{
  "n_head": 12,
  "head_dim": 64,
  "d_mlp": 2048,
  "norm": "rmsnorm",
  "init": "normal",
  "grad_clip": 2.0,
  "steps": 8407
}
MLP neurons of a small language model. Each row is named by its layer, matrix (gate and up: input weights) and neuron, and shows model dimensions 192-287. Each number is 200 + 20 x the weight over its row's rms, rounded and kept within 0 to 999. A neuron's up and down rows have the sign that makes its largest values positive.
After each neuron's rows, "fires in" lists the words (lower case) most often at its 100 highest values on Wikipedia text that the model never trained on. A number after a token or word is its count.

L5.gate374,208,196,209,194,186,241,174,179,200,202,197,206,191,156,246,199,184,212,222,198,203,186,221,179,215,210,206,161,171,202,220,210,206,197,205,180,199,207,212,209,185,202,206,228,229,219,187,212,222,209,166,207,211,206,193,192,205,206,188,201,224,221,209,204,211,188,198,209,195,206,224,241,182,177,200,185,185,207,213,255,189,189,208,205,157,184,175,216,208,198,182,221,213,211,197,194
L5.up374,206,213,225,222,221,224,205,191,177,202,166,198,193,219,216,193,200,171,180,193,188,218,183,175,204,211,199,196,211,198,201,216,194,190,183,221,206,198,199,214,251,214,193,196,187,200,190,233,197,201,216,197,212,216,205,166,230,190,215,201,195,214,213,197,192,181,175,173,217,189,187,184,244,214,175,209,155,179,167,147,210,206,203,215,204,181,184,202,198,218,184,184,191,245,191,196
fires in: "was" 22, "is" 13, "also" 9, "be" 6, "are" 5

L5.gate1118,222,232,198,186,217,202,185,198,172,201,199,194,227,196,205,169,208,201,166,215,202,203,229,176,155,221,222,219,218,217,187,210,186,173,204,154,190,196,209,202,234,180,213,202,225,210,198,230,185,191,192,221,190,221,184,177,162,162,208,188,178,199,193,229,216,199,172,193,197,168,180,228,177,196,190,197,211,202,208,196,223,219,179,213,183,201,209,212,183,205,195,186,187,233,204,169
L5.up1118,239,208,179,181,193,199,223,201,219,170,169,177,176,191,234,190,173,213,198,209,200,195,163,190,172,221,178,210,173,200,198,211,138,227,215,208,206,231,200,189,199,215,205,166,191,218,207,211,193,186,187,204,200,228,185,203,191,187,180,202,211,219,212,183,192,208,170,217,186,195,231,224,200,210,227,201,196,194,199,202,212,189,184,227,203,181,187,236,219,202,166,183,207,201,213,191
fires in: "a" 41, "such" 24, "following" 7

L5.gate1202,204,158,202,182,196,201,212,213,231,194,203,170,213,203,180,168,159,229,242,213,209,199,213,194,201,170,204,194,149,188,194,203,177,186,198,231,229,198,189,210,210,194,201,200,200,230,183,220,185,221,213,211,205,226,223,226,209,203,178,231,193,182,181,179,218,191,191,197,182,191,192,187,189,188,214,200,207,191,192,222,225,211,245,201,194,193,187,227,176,193,200,221,224,216,192,163
L5.up1202,166,193,198,254,231,188,180,187,215,206,222,205,210,184,203,219,216,195,201,213,204,185,221,170,188,220,195,223,189,226,224,201,213,236,226,196,202,196,231,194,204,223,181,193,215,218,228,190,185,176,215,198,229,169,196,223,183,196,210,187,179,223,178,209,215,245,249,199,207,223,222,219,218,182,197,190,187,207,177,180,240,200,181,203,210,205,187,204,210,189,192,213,217,219,178,238
fires in: "a" 87, "an" 10

L5.gate1901,188,220,198,196,239,188,215,193,170,207,211,195,163,178,195,194,195,212,174,189,203,169,204,226,173,172,214,217,184,206,196,191,168,209,221,187,203,179,198,178,214,169,222,199,208,218,257,219,220,186,194,228,213,207,194,174,235,211,184,224,199,217,213,228,181,196,175,214,216,194,167,189,218,195,207,232,210,165,203,203,195,217,198,236,181,206,193,179,200,206,199,198,206,210,222,192
L5.up1901,226,221,206,203,206,193,246,237,201,213,238,203,184,201,189,226,166,216,190,206,188,185,196,173,172,238,219,190,198,219,196,211,197,227,204,203,236,190,170,198,197,207,222,209,213,198,167,201,169,228,178,180,175,205,194,222,232,206,194,236,196,201,182,215,198,209,246,197,200,166,210,219,217,204,190,186,205,237,214,188,200,196,179,257,154,201,198,216,190,208,224,195,207,190,187,195
fires in: "a" 45, "an" 7, "as" 5

L5.gate836,191,183,202,190,194,174,182,181,197,207,233,207,198,216,209,174,210,213,174,209,192,223,193,182,220,237,195,240,181,202,169,194,186,232,205,203,195,223,191,175,208,233,169,192,193,190,186,203,199,201,185,202,179,180,237,206,217,204,184,202,206,226,196,219,186,210,226,212,199,148,166,183,212,218,206,166,209,187,183,196,167,183,180,196,177,203,208,212,200,220,210,187,194,219,242,218
L5.up836,214,188,206,188,205,192,195,236,199,220,178,209,205,221,226,188,218,175,179,172,204,217,205,236,178,188,203,182,199,182,198,201,191,196,220,225,222,212,168,195,215,192,162,162,208,187,210,198,209,161,227,232,209,210,193,192,217,190,174,196,219,193,200,224,218,180,202,173,190,170,201,196,232,158,160,198,187,201,192,203,196,176,196,235,178,181,226,216,222,198,233,158,197,189,228,189
fires in: "one" 30, "a" 9, "important" 8, "known" 5

L5.gate1416,201,206,189,195,182,239,199,186,214,202,190,205,188,178,167,199,190,204,208,197,178,212,202,164,212,212,191,212,193,171,195,175,174,229,193,222,218,195,209,167,187,247,209,226,200,217,245,181,176,192,216,195,202,187,191,183,248,216,181,200,219,194,192,220,179,192,174,214,218,187,191,185,194,230,184,213,181,234,207,217,182,184,203,166,189,219,232,187,207,217,200,205,201,229,201,192
L5.up1416,169,207,217,213,210,214,201,196,209,193,179,185,200,193,226,207,178,205,167,219,177,193,201,211,229,218,227,183,206,180,179,205,188,188,199,173,203,218,183,206,194,188,201,205,208,236,211,192,205,198,215,176,177,216,221,223,193,210,174,199,218,195,195,200,225,200,188,204,198,184,185,198,238,209,221,198,200,213,203,207,188,165,220,176,181,207,185,154,220,200,209,226,184,215,176,188
fires in: "and" 19, "their" 18, "his" 13, "her" 13, "of" 6

L5.gate27,216,193,230,204,192,212,184,210,193,158,175,229,203,182,205,206,209,178,214,230,164,187,191,188,204,212,227,221,175,193,193,207,218,208,170,205,229,203,182,211,212,189,188,209,203,195,201,213,208,174,216,189,208,214,175,185,192,193,226,202,181,206,208,226,239,209,203,187,185,222,183,189,234,220,183,195,234,188,181,179,240,208,213,210,190,197,209,232,238,224,183,201,185,218,203,191
L5.up27,205,201,176,189,209,217,220,209,210,210,173,245,165,187,187,224,223,208,181,200,218,220,168,198,214,194,233,215,198,217,203,198,195,199,208,179,215,175,164,196,199,203,210,201,169,219,199,175,187,158,182,215,214,184,184,173,226,206,206,216,180,211,190,223,188,234,203,168,191,205,216,216,205,188,199,213,202,220,180,183,183,216,195,200,187,199,200,217,190,170,178,238,188,202,204,170
fires in: "in" 54, "on" 15, "and" 7

L5.gate847,169,188,217,199,198,213,203,225,209,192,223,239,194,179,176,211,203,195,214,196,176,190,211,151,193,203,206,202,210,185,194,206,228,184,200,246,187,200,213,221,202,216,214,221,216,218,210,207,163,224,181,203,161,228,156,224,241,187,180,172,187,172,175,222,188,200,197,188,178,183,186,180,181,186,189,179,176,176,189,201,207,180,194,215,216,221,214,225,159,191,221,235,191,206,210,209
L5.up847,198,191,156,196,223,220,194,211,178,218,230,193,192,184,210,184,227,167,219,172,173,200,193,201,221,235,201,201,227,168,229,213,217,195,202,252,230,208,186,209,222,223,193,224,230,209,199,180,215,235,224,207,168,207,158,163,214,197,192,175,202,217,158,211,203,168,175,189,213,199,168,219,203,198,203,189,213,217,191,224,249,182,212,206,181,163,201,196,177,198,213,197,224,192,216,169
fires in: "has" 23, "also" 10, "he" 8, "to" 7, "is" 7

L5.gate202,186,183,171,196,200,213,200,215,195,204,175,198,193,210,177,218,196,185,246,186,192,210,206,203,177,226,205,223,207,171,235,189,222,165,161,170,230,173,235,205,215,218,233,198,176,181,233,214,221,204,200,229,186,189,220,191,163,204,168,203,232,195,197,196,203,202,181,186,209,207,162,199,210,186,226,227,187,196,165,212,205,202,199,222,222,165,194,220,188,221,172,216,186,219,221,198
L5.up202,180,193,174,162,222,230,218,212,174,217,170,222,218,194,187,189,190,191,194,198,189,213,216,206,228,228,184,180,192,211,214,174,214,182,164,204,203,216,217,184,210,216,193,231,201,225,177,167,222,196,201,191,185,205,232,179,170,202,204,189,194,212,192,209,212,182,199,213,220,219,213,196,201,187,219,215,214,199,203,186,197,178,239,212,214,158,197,213,185,203,214,200,211,209,209,213
fires in: "in" 56, "on" 7, "won" 6

L5.gate114,192,196,208,191,187,213,236,180,157,219,212,200,185,233,209,215,236,220,200,178,215,174,219,188,205,218,215,209,219,182,188,214,199,230,211,206,231,218,189,177,206,218,194,210,218,233,176,197,204,262,170,191,216,219,192,165,239,184,213,192,185,244,180,214,155,207,215,207,242,175,190,167,222,217,204,219,170,184,206,228,181,214,193,221,196,197,188,205,239,219,188,223,159,202,259,198
L5.up114,198,171,225,198,193,221,207,229,185,210,234,203,191,226,219,210,212,216,183,175,192,209,190,207,236,267,203,231,224,201,205,194,199,179,197,161,179,169,219,201,205,158,200,188,226,206,179,189,191,206,198,180,188,174,200,216,189,202,221,214,182,183,219,167,207,199,194,198,199,192,221,172,190,199,182,189,186,176,175,234,184,155,181,195,194,189,197,186,201,184,189,189,185,175,178,206
fires in: "a" 14, "has" 13, "have" 11, "with" 7, "no" 5

L5.gate1038,206,207,193,201,194,144,177,223,194,188,240,149,210,183,208,218,204,178,206,169,202,180,209,171,227,215,177,198,165,217,208,170,201,206,200,181,210,207,243,222,183,174,196,193,192,178,199,199,184,227,217,158,201,211,171,175,182,237,188,232,187,192,211,186,198,220,195,216,198,180,210,222,166,224,231,196,200,184,205,211,223,202,205,194,168,220,263,215,227,206,224,182,183,151,214,214
L5.up1038,190,195,253,195,187,207,196,213,187,161,189,200,194,196,222,188,224,198,172,204,214,184,196,203,182,212,195,209,205,192,196,222,197,187,166,217,181,186,203,205,208,208,193,204,196,205,192,209,193,177,206,201,195,225,202,202,196,177,215,236,207,255,213,180,191,167,234,197,168,212,201,224,196,199,213,196,176,214,224,215,233,190,221,206,181,236,214,215,232,210,211,202,215,202,195,190
fires in: "during" 14, "of" 13, "in" 9, "following" 7, "by" 5, "to" 5

L5.gate1266,213,182,197,203,193,156,195,193,199,168,205,193,215,175,200,214,185,198,235,185,222,196,180,192,215,195,229,216,165,191,223,254,199,183,167,204,235,197,210,236,198,196,184,229,216,189,186,170,214,227,206,177,183,190,164,206,174,242,182,204,186,209,183,187,212,155,205,222,196,176,190,222,185,210,192,191,217,179,203,225,197,180,210,210,229,221,199,193,208,239,191,248,213,192,209,207
L5.up1266,215,172,183,191,183,205,204,221,190,158,171,181,186,195,196,185,191,221,209,212,175,197,177,239,180,165,219,192,228,201,183,201,185,204,196,209,175,176,192,193,175,182,219,178,170,206,216,214,186,203,175,184,176,190,202,135,197,220,159,240,187,170,197,234,214,225,192,229,219,177,197,206,167,216,203,211,179,192,211,240,207,224,193,207,200,204,190,230,210,203,186,226,180,221,222,190
fires in: "of" 22, "by" 17, "on" 15, "with" 11, "to" 5

L5.gate706,203,204,182,209,218,180,169,199,176,184,203,194,249,174,210,189,164,239,201,203,188,194,198,200,201,208,209,222,209,201,184,206,206,211,226,163,222,197,195,233,190,224,215,190,195,240,217,186,159,193,174,217,207,227,192,167,182,189,190,192,228,193,215,212,210,236,180,185,275,213,238,203,177,158,193,214,214,191,186,202,234,206,213,186,195,146,216,223,185,228,200,189,207,178,218,243
L5.up706,245,217,173,187,188,248,203,207,203,204,170,201,201,223,221,198,191,210,208,173,230,219,207,159,153,179,207,191,202,184,203,219,194,226,183,156,168,202,201,204,198,206,219,232,184,232,207,184,210,234,202,225,170,222,186,178,195,206,181,229,195,203,230,188,181,181,200,171,196,220,221,180,173,218,217,229,142,234,189,220,187,211,238,191,201,206,202,201,213,216,221,240,189,208,216,189
fires in: "a" 45, "by" 13, "under" 6, "in" 6, "of" 4

L5.gate42,205,183,200,204,182,210,186,166,203,229,207,203,181,191,205,230,218,178,175,226,183,215,185,171,213,188,165,173,207,220,183,182,202,203,170,192,231,213,176,194,196,202,217,212,193,190,191,259,181,211,241,198,193,165,194,223,204,196,197,208,236,204,169,199,193,200,227,217,223,227,174,207,216,183,191,221,163,190,206,228,172,240,242,207,206,168,201,213,193,227,201,233,229,184,203,198
L5.up42,226,192,201,177,217,189,213,220,227,196,206,195,229,205,209,232,213,225,188,168,210,180,157,201,189,208,193,215,176,225,198,206,217,193,183,229,194,208,223,221,202,229,193,153,223,225,235,170,214,192,197,217,172,223,192,236,184,214,175,180,176,240,203,208,208,178,203,209,217,231,198,209,187,204,171,211,178,211,170,174,158,181,194,199,158,172,180,231,217,187,227,193,192,186,199,218
fires in: "was" 19, "has" 13, "a" 8, "became" 6, "had" 4

L5.gate708,194,225,196,171,187,203,180,181,176,208,206,189,186,219,195,211,218,179,187,216,206,198,203,198,188,190,183,218,170,211,189,201,219,198,207,169,221,194,176,186,182,161,213,223,201,202,181,194,195,176,188,237,227,223,218,215,210,219,207,212,224,189,172,190,217,169,247,211,175,177,177,233,192,228,183,157,217,177,169,172,197,210,214,182,196,216,211,226,221,192,194,225,194,183,215,189
L5.up708,181,197,194,177,198,208,224,187,180,220,220,191,245,246,212,196,213,211,200,213,224,209,157,200,196,175,203,197,175,203,222,218,195,180,239,235,200,241,190,212,202,246,220,168,219,193,195,202,186,180,217,198,211,220,223,227,218,212,205,202,217,177,207,185,230,216,187,198,201,218,206,195,155,237,233,184,204,179,224,184,178,207,181,194,180,155,193,196,196,171,220,245,203,208,236,201
fires in: "the" 74, "a" 4

L5.gate458,209,194,232,224,202,235,197,195,182,202,283,181,194,195,156,220,195,195,148,241,204,194,221,217,221,199,200,238,189,196,187,184,226,203,239,177,225,204,234,238,216,183,191,198,189,201,193,176,210,189,186,227,190,204,204,205,204,235,215,208,206,183,194,199,210,229,178,203,201,229,215,229,184,176,212,198,190,201,217,181,215,191,204,187,194,198,217,236,186,231,200,258,216,188,191,212
L5.up458,211,211,227,176,212,167,181,221,214,209,203,212,217,235,220,229,230,176,202,209,228,198,214,178,188,208,192,196,223,191,192,192,208,181,182,177,213,201,159,210,222,198,184,189,223,200,164,216,211,165,179,213,173,211,227,148,220,190,168,208,184,214,208,164,175,171,187,192,198,236,177,174,188,220,189,162,202,221,164,181,223,190,191,212,200,195,223,177,232,208,172,211,190,192,218,204
fires in: "under" 41, "at" 20, "during" 15, "by" 12

L5.gate1780,197,182,178,206,166,205,161,166,175,203,184,178,198,212,187,208,186,200,230,202,223,221,196,205,192,240,205,202,228,171,229,189,180,158,222,207,196,179,216,245,169,209,197,173,213,193,211,189,230,176,218,187,185,224,196,266,193,175,204,218,224,226,230,181,241,195,195,216,192,201,206,200,219,166,219,214,206,207,208,191,202,224,212,216,212,208,201,191,200,197,233,215,189,201,189,203
L5.up1780,202,203,180,201,167,202,214,204,177,220,180,205,221,174,178,218,219,184,224,199,164,166,164,182,208,239,206,195,177,196,193,200,205,153,191,182,191,201,211,214,191,208,211,210,220,192,187,215,229,224,201,168,172,239,211,171,179,162,227,222,209,194,211,232,182,225,210,195,250,223,205,181,226,215,181,219,214,191,182,194,217,180,216,199,204,161,199,183,229,184,181,213,221,222,246,188
fires in: "in" 48, "on" 33

L5.gate1263,185,220,172,182,211,169,213,190,160,205,194,191,196,193,203,193,177,179,177,194,180,194,216,196,181,179,159,192,212,188,202,213,188,249,193,224,222,216,197,186,215,198,225,225,213,196,203,226,158,194,253,196,175,193,188,163,184,215,202,222,187,170,207,214,219,165,178,191,167,174,209,206,202,171,178,234,215,173,211,195,264,212,208,201,243,190,223,211,194,205,206,229,181,205,199,206
L5.up1263,187,156,226,192,168,199,217,195,203,182,193,226,176,172,192,176,175,215,183,220,195,161,227,216,195,221,162,212,163,150,211,194,208,202,187,177,207,228,189,189,187,232,197,219,223,173,174,205,221,263,218,202,190,221,205,230,187,214,190,219,192,194,216,194,212,208,186,177,193,204,175,235,219,195,183,199,207,172,172,241,226,234,196,204,201,204,203,177,195,205,191,210,208,202,225,196
fires in: "to" 33, "the" 26, "s" 7, "a" 4

L5.gate1448,194,231,230,181,237,195,187,206,199,207,212,184,190,189,199,175,207,192,187,209,204,208,221,222,226,169,168,190,187,219,215,193,210,226,185,188,189,204,177,166,203,200,166,217,214,218,197,186,211,227,207,182,223,207,196,204,165,165,177,163,226,199,209,196,212,198,240,197,209,209,173,171,186,248,204,187,200,164,206,195,179,202,177,222,179,189,206,201,184,158,189,185,199,216,212,192
L5.up1448,197,196,224,194,236,197,194,207,193,210,220,181,229,238,210,174,213,199,209,246,209,216,200,184,237,205,200,204,190,227,164,225,205,201,214,231,222,216,180,251,208,201,214,227,175,232,178,154,207,176,214,214,159,171,192,217,194,228,172,194,199,178,213,207,223,199,208,205,175,194,231,189,223,207,186,201,189,175,150,219,175,192,171,212,217,208,217,194,208,196,175,191,208,199,182,208
fires in: "one" 36, "part" 34, "result" 4

L5.gate1648,220,197,217,161,221,212,204,222,231,169,213,212,211,198,199,207,232,173,202,217,196,183,197,203,221,233,188,212,167,167,224,205,184,182,220,239,200,213,212,211,207,191,184,159,207,228,185,235,218,205,209,180,169,222,197,205,162,241,184,189,219,212,195,161,165,192,224,158,196,190,201,236,176,209,177,225,202,180,226,220,226,190,205,175,218,191,213,221,193,219,209,234,195,190,191,193
L5.up1648,206,203,209,197,202,215,219,214,187,208,205,199,176,194,220,186,241,222,172,262,211,173,259,203,234,252,198,200,205,204,210,169,171,196,215,170,195,216,205,194,218,214,243,179,210,227,221,206,206,220,211,187,168,214,185,175,199,228,194,188,231,215,207,199,174,203,218,188,184,179,248,207,159,215,184,214,228,210,215,244,224,173,200,164,188,226,215,171,170,233,178,218,216,205,184,183
fires in: "the" 18, "during" 14, "after" 8, "of" 6, "second" 5, "following" 5

L5.gate1316,215,179,184,172,237,181,191,193,202,196,219,222,174,211,213,209,158,166,181,195,167,185,183,157,192,198,217,199,177,200,208,207,195,192,183,161,185,198,173,196,210,205,187,173,229,186,215,203,217,184,193,215,231,211,189,224,167,224,225,190,217,209,209,222,202,206,173,221,227,176,231,221,223,185,206,190,147,209,201,219,226,195,216,192,178,211,191,230,207,204,197,189,218,229,241,204
L5.up1316,251,186,255,189,211,189,191,181,201,195,219,249,187,231,194,188,195,193,198,207,211,202,176,173,176,236,237,199,206,196,197,203,200,197,206,192,189,191,202,189,201,226,181,202,219,214,199,201,217,186,183,227,207,213,193,209,189,189,208,237,207,213,184,213,239,205,214,222,194,204,201,212,185,197,199,180,178,187,211,210,198,223,183,201,189,205,192,224,254,211,204,199,196,188,219,199
fires in: "of" 32, "to" 14, "by" 7, "about" 6, "in" 4

L5.gate262,212,238,190,217,216,209,195,198,228,232,205,217,224,187,206,211,187,218,224,171,181,205,236,182,203,219,185,208,236,227,203,216,218,193,172,192,165,189,193,215,172,204,220,209,205,204,189,176,186,216,216,200,203,205,205,181,211,213,215,201,216,203,176,201,204,222,156,197,239,178,185,204,150,227,221,211,224,206,194,175,213,212,177,204,172,225,211,197,223,219,183,208,203,188,229,205
L5.up262,199,201,238,220,213,194,195,201,180,220,182,209,262,177,204,213,215,192,223,158,209,198,235,208,209,196,223,211,206,201,185,203,178,218,197,187,195,219,227,207,194,192,190,195,209,240,188,190,198,194,201,173,168,232,199,222,206,196,204,212,225,197,202,209,223,221,171,216,189,198,227,190,163,181,234,207,203,194,184,189,205,196,204,155,199,203,190,195,220,193,207,195,180,235,231,217
fires in: "with" 33, "in" 18, "for" 9, "to" 8, "through" 8, "by" 7

L5.gate419,212,177,225,200,169,235,221,204,204,172,202,226,211,186,204,187,209,206,186,165,190,214,205,193,184,219,178,217,188,194,184,210,194,210,168,197,171,205,189,224,223,174,194,174,153,219,170,200,245,196,226,196,189,193,197,239,210,185,179,188,198,188,187,233,200,196,199,187,171,199,168,193,207,181,212,211,166,207,181,204,201,209,178,196,200,196,188,221,213,199,226,202,219,205,216,192
L5.up419,192,175,228,205,172,219,172,192,149,222,209,235,246,222,190,213,192,208,201,167,209,173,167,230,214,206,191,210,253,192,226,200,177,218,209,217,199,181,206,213,229,212,210,194,177,223,210,208,224,157,201,214,201,210,183,213,219,228,221,227,203,198,168,203,180,188,195,181,191,171,205,192,218,193,206,218,188,213,194,194,170,200,208,148,216,185,213,244,201,223,198,179,219,181,210,223
fires in: "in" 57, "for" 16, "not" 7

L5.gate1217,230,216,200,191,194,196,179,212,187,165,208,219,178,174,210,203,199,187,183,183,204,233,236,205,225,194,188,205,194,206,178,180,169,202,187,213,187,179,205,202,189,179,209,175,195,190,189,170,219,227,170,202,201,195,184,196,165,185,186,191,216,182,225,203,167,200,214,215,214,167,180,222,191,200,186,190,213,223,202,167,212,180,197,208,219,190,205,197,220,208,157,228,190,195,248,178
L5.up1217,207,220,191,202,188,184,196,227,171,212,201,177,183,215,199,183,212,196,190,175,177,225,219,188,212,171,218,216,198,220,185,225,207,182,221,196,228,182,214,172,204,210,209,196,225,201,202,199,207,186,182,202,230,190,186,233,207,168,179,222,178,153,249,196,160,180,202,217,191,154,209,216,189,184,239,149,215,199,178,169,212,195,214,210,207,197,174,186,214,199,174,206,180,176,232,187
fires in: "for" 24, "on" 24, "with" 10, "before" 4

L5.gate1838,206,203,228,240,195,220,238,217,207,222,178,193,228,195,194,187,218,196,190,195,201,215,225,228,179,202,151,210,218,205,201,175,174,190,229,169,185,223,153,189,198,155,213,203,182,196,227,200,211,215,218,228,191,213,198,180,209,198,214,211,221,172,191,214,187,189,215,216,202,173,254,190,215,196,218,184,230,234,224,190,228,230,194,195,165,249,190,257,215,184,219,220,174,176,184,179
L5.up1838,199,159,201,204,201,218,193,184,209,222,203,230,203,188,212,222,189,201,205,201,203,198,165,192,203,195,175,178,196,205,179,204,195,220,214,205,200,177,227,190,221,230,215,186,192,196,239,226,206,179,202,233,183,204,214,193,186,195,189,222,194,227,164,214,217,256,181,175,175,215,226,202,218,188,178,175,190,165,190,199,186,213,188,181,194,198,199,195,204,214,189,203,222,207,195,177
fires in: "and" 72, "or" 11, "as" 4

L5.gate1798,209,205,236,209,209,175,223,160,217,217,178,211,225,203,187,225,220,186,164,198,227,204,216,206,216,217,217,219,195,233,174,166,200,206,203,198,217,231,218,196,186,181,256,218,218,174,210,203,202,216,230,181,190,173,189,177,184,238,197,221,223,202,206,205,184,186,223,215,200,208,192,225,192,214,215,171,212,220,175,231,216,218,217,218,221,202,193,220,210,206,181,214,218,200,209,212
L5.up1798,193,196,221,218,210,197,175,198,202,210,187,176,199,178,196,192,233,230,224,216,205,234,245,171,244,238,205,211,233,186,188,235,223,220,172,200,191,186,203,199,193,184,190,198,229,206,207,197,222,205,247,200,215,201,208,158,201,151,211,195,186,221,223,200,203,208,189,189,223,218,201,214,135,176,207,221,198,192,197,191,196,247,195,228,200,238,175,176,184,196,195,182,161,191,199,214
fires in: "by" 47, "without" 5, "be" 5, "either" 4

L5.gate1819,190,230,210,219,201,179,186,139,212,208,156,238,191,173,196,175,233,196,204,201,202,226,223,224,180,179,219,164,212,205,201,218,195,215,197,189,203,190,208,211,178,185,194,235,194,168,215,197,220,203,214,208,215,208,203,209,232,244,178,223,198,191,166,236,164,204,206,192,227,193,200,204,211,197,217,213,188,213,217,178,206,211,240,203,179,203,169,216,202,184,193,180,181,243,166,209
L5.up1819,196,203,223,175,187,196,208,196,207,219,187,187,231,165,217,202,227,195,159,203,204,215,215,190,198,202,226,194,184,199,179,204,226,225,187,205,254,206,223,197,184,207,184,205,234,194,198,195,202,186,179,211,184,162,204,176,223,210,180,205,219,167,187,172,153,208,219,191,163,219,153,207,175,203,184,176,211,237,211,242,206,229,211,218,220,220,171,190,172,191,207,197,204,185,234,195
fires in: "be" 43, "being" 4, "widely" 4

L5.gate878,226,188,182,205,201,193,185,212,161,201,172,209,221,187,215,232,198,173,187,207,196,230,179,204,224,211,173,193,204,240,195,234,197,221,158,185,187,198,196,204,191,183,205,187,209,194,193,207,211,192,211,212,165,235,201,176,190,198,189,198,208,195,165,177,218,198,182,197,231,224,202,189,182,217,205,179,170,197,224,195,226,197,218,207,196,173,188,217,246,161,202,202,201,203,221,179
L5.up878,193,210,180,183,204,186,211,199,206,194,186,193,191,210,212,224,185,196,184,161,203,206,191,207,230,184,183,211,210,178,201,197,181,190,180,172,193,194,176,195,205,220,186,193,185,166,211,205,172,213,241,170,232,220,213,181,179,200,204,191,217,203,248,172,206,204,209,191,191,201,197,167,196,203,187,203,178,175,184,227,201,193,213,235,169,194,179,221,198,198,223,187,176,173,191,191
fires in: "a" 30, "with" 10, "an" 9, "to" 5, "significant" 4, "in" 4

L5.gate93,168,188,198,214,197,203,161,244,160,205,235,195,202,204,198,191,176,210,204,168,197,206,208,211,228,181,223,223,221,220,190,193,149,229,188,188,245,187,213,181,197,224,220,202,233,184,225,190,177,172,192,186,217,226,210,190,193,191,189,202,209,231,216,210,210,179,215,212,218,193,198,216,202,186,227,186,176,210,184,197,211,247,195,228,225,155,195,228,195,201,209,191,187,209,215,224
L5.up93,220,193,220,214,192,202,166,188,165,213,182,199,172,231,207,152,201,198,208,188,178,220,203,210,211,187,238,209,205,209,194,186,169,195,194,204,175,205,174,178,187,197,182,179,203,208,199,195,227,190,198,200,224,197,203,215,191,136,206,215,205,192,195,207,197,201,215,187,196,199,193,219,213,189,184,173,192,205,183,197,208,207,168,224,215,202,189,219,224,183,230,177,167,214,217,199
fires in: "as" 23, "was" 12, "be" 10, "considered" 9, "to" 8

L5.gate283,194,181,220,223,191,223,185,188,210,232,194,227,216,217,233,187,233,206,185,214,210,183,209,219,201,199,186,192,211,196,212,222,222,214,206,175,166,217,227,226,232,207,235,196,192,196,242,238,188,213,186,183,189,198,155,219,185,203,198,199,213,190,187,167,165,222,209,187,185,179,190,150,197,142,195,201,212,230,196,214,197,179,196,177,187,199,199,215,220,199,196,214,199,234,248,225
L5.up283,203,183,240,202,193,187,232,210,150,212,199,259,186,238,244,180,208,219,165,205,203,182,229,204,221,228,164,162,177,201,185,236,202,230,225,174,180,240,222,184,204,198,210,170,230,195,232,234,174,212,200,187,200,173,174,188,185,183,193,188,192,172,208,215,183,219,180,209,174,206,216,209,196,195,193,194,190,221,182,186,209,188,193,195,192,200,157,203,222,221,212,193,202,255,214,222
fires in: "was" 19, "is" 17, "and" 10, "for" 4, "so" 4

L5.gate1771,215,208,205,208,191,195,177,226,198,242,200,184,228,211,223,243,162,231,217,201,221,185,204,225,191,204,231,196,185,193,223,196,204,193,212,181,166,215,216,226,187,224,226,217,193,206,235,176,197,187,186,184,232,233,219,198,215,216,177,232,207,187,207,203,222,247,219,217,176,184,195,207,209,169,187,214,234,173,207,199,182,231,188,189,197,177,189,198,214,230,218,200,168,180,217,188
L5.up1771,212,202,168,189,213,192,216,214,174,200,190,217,180,187,217,200,205,170,198,186,212,186,182,166,217,228,219,175,229,185,199,210,189,202,206,198,185,235,197,175,174,240,217,214,206,195,187,193,159,181,190,208,184,211,196,186,175,207,206,202,211,214,207,180,211,200,198,167,171,194,173,220,182,181,201,196,198,210,176,239,204,185,199,224,180,166,195,211,191,190,189,212,156,211,207,192
fires in: "on" 20, "with" 16, "a" 11, "by" 7

L5.gate683,187,209,191,197,212,163,186,176,165,209,185,215,221,223,192,252,227,182,193,211,199,185,215,209,175,205,206,225,208,208,187,178,200,186,199,169,215,187,190,208,178,206,198,215,209,215,198,198,197,213,233,193,214,185,167,195,191,191,175,155,179,260,185,220,198,225,165,219,201,233,184,221,186,193,199,212,206,231,187,218,230,197,196,219,187,215,240,223,195,226,175,222,180,200,216,207
L5.up683,205,196,220,194,228,232,192,221,233,225,210,222,221,177,160,189,189,192,205,180,156,187,188,200,207,219,216,181,225,226,188,219,182,188,237,214,231,257,191,193,192,209,194,192,201,179,225,227,179,210,198,188,190,186,222,166,162,201,209,221,243,197,207,183,207,224,223,238,234,192,212,231,209,204,220,216,208,193,197,197,182,179,177,173,187,228,207,208,236,224,191,195,219,194,199,158
fires in: "in" 16, "on" 11, "of" 11, "for" 10, "and" 10, "to" 7